Weights of a small GPT-style language model, trained from scratch on English Wikipedia.
Size: 10 layers, width 160, 2 heads of 64, vocabulary 8192.
Training: a variant of Muon for these matrices, 87M tokens, 5311 steps.
MLP neurons of a small language model. Each row is named by its layer, matrix (up: input weights; down: output weights) and neuron, and shows model dimensions 48-143. Each number is 500 + 50 x the weight over its row's rms, rounded and kept within 0 to 999. Numbers have three digits each.
After each neuron's rows, "fires in" lists the words (lower case) most often at its 100 highest values on Wikipedia text that the model never trained on; "fires on" lists the tokens most often at its 100 highest values on Wikipedia text that the model never trained on.

L2.up458:474586457450571519511509496512497552548449465501530496473447514442379483566381505501440478499534496511603492547500487522477557502453502527528500548541553495511510550537510507555616518531498586524449425327442388604460549576445492573432526641557475437456530488559502551447525505486684519443
L2.down458:510397583473494503374423557539488528468477418502531466544396576558483466490480445463479488546513563462566430531456475553503548511542469524485582481505478434442458559392547484466504602412435542527530493495452531479434520457459579456543515475471509506551515495591539481543479478533481493466
fires in: "who", "school", "career", "life", "groups"
fires on: " who", " school", " career", " life", " groups"

L2.up125:470362499504540399493569496447515443677471504546497552519551437530390423432503547419508501569393561565407474520580479519607463447519523532495507533548488507504459533483441519573570515569509521556505457437546504550465467540485543592619472508486589407457510565422538493474538508531438533458
L2.down125:430404504540611476446463445491553470654454523531429555482476467478405410442590486496516436470575551495545494559519552587469452457499493492488427535592443524495516594512540466586507470602568492548436488451536549493528471563591524558480461407433510452482528522464461482520520508562302483470
fires in: "new", "webster", "elevation"
fires on: " New", " Middle", " Web", " farm"

L2.up350:483500470445509532469560616510513530505559419564501588549468496516458531529466568528409528517380462534426403510458542443551423520446469499482496566421550534510431465427532454432525490526547531518495510504508506485402370493573506453534522507444444460507529514528531441465489512566462518532
L2.down350:455419482457432473532441616541492458521534436484426590526437549516550547656513486497467502500437406583453457470562528514525481522572532454527474512430526476492493459449519456474479473495587552560552494421481449572544424462473409457533514518484524494484561487589597539510507551545436460572
fires in: "were", "be", "was", "are"
fires on: " were", " be", " was", " refer", " are"

L2.up532:522511602563448452472534494378453446555492396466439487486498432556579504515443486474558609499511507478451474460506489502446383469532517549480533469499473517515504498484499649475523598454560484436495494473533466525515549504533565560528450411479507528527478533420551496459438469501544543575
L2.down532:554445585489424502578555467444421523565434473529469533527539432505480500586429541501482537536494408606490481465408407414406461468497551540465599453531554518522536416526391500513475527553490551421548407436476440500546549475484610537445513506509541465451509506494617475506540493490402427501
fires in: "made", "make", "making", "released", "found", "beginning"
fires on: " made", " make", " making", " found", " released"

L2.up288:499456394464428463469492530539576438410607511461475497463413513466520489522509513515474556443522428521435535414459522494549505501519608563409505546561581492498492514507486448446514471501491533434518476587426310449531452446502532501467516516507477481469520426531552484481417532473515404592
L2.down288:534553462522471459509555486570512508513585483464448497457448626473640534428545459493504587524499459535521429558543568512470581475583515451521392504576547521528440508541498382530549521472432584521467473531473538520474466521487501525525502474500518456490505496441562378593446483515472416492
fires in: "not", "made", "remained", "became", "has", "make"
fires on: " not", " made", " remained", " became", " has", " make"

L2.up553:543558475373490582484550491549480509550497475568488481464496537491475470458594442455533413458499558572495458582530469503489557479494481542491464559496539491453460535470439573503480477531544511437455569385540480467545481506527393571491451485537517551536466461472509556495528526505516503501
L2.down553:380468570499528543554471507543503443514498565440443587574437512485536504482503435550495478507493505538539445438504468508474489503523383489570485519456500489487469421524445455618455525522526476490503578486522515456512413524447484492472553462412482522466546508495463604441495590542529515483
fires in: "u", "university", "she", "president", "republic"
fires on: " U", " University", " She", " President", " nation", " Republic"

L4.up550:480545621554418523571590482545491461425442470442509433445488423498473534574528562570528469460477549473488502413484461460446512477514622485410485491495471427465493519508592655525499483485539551514503508424524385498508524432444541547550498518449531465597584464528480534500461534576498574458
L4.down550:488455537418443579557552559390467518442557551496507477572578482409443528594516460511522620514516528549471552493437457528491533458462513533602473477458507545430461522495580593517516496474475473415559513515489490576579436460433488538568433544571452489511459475513558575451560544477531451413
fires in: "cleidion", "of", "under", "matrix"
fires on: "id", "tri", " of", " under", "ach"

L2.up195:381500506509497538437456539473550494464536501459406491485602575470310514518482494513523633462543477472510488575495461528583437484489514505581476468513524497479531564461487457462444536492457376463520512476586514510515521542589539564556570539549458532373455481453472552542518542472530473448
L2.down195:538479463437507579474432460456409571469507535465464457518498501555491444531504462530586510449556560600533534446535451473488562503582493509439471419495566485434478462464488380448454475488482503434489523503502523491584509518521550414539549601521523447459556553456528474474480546497564524500
fires in: "this", "name", "title"
fires on: " this", " This", " name", "This", " title"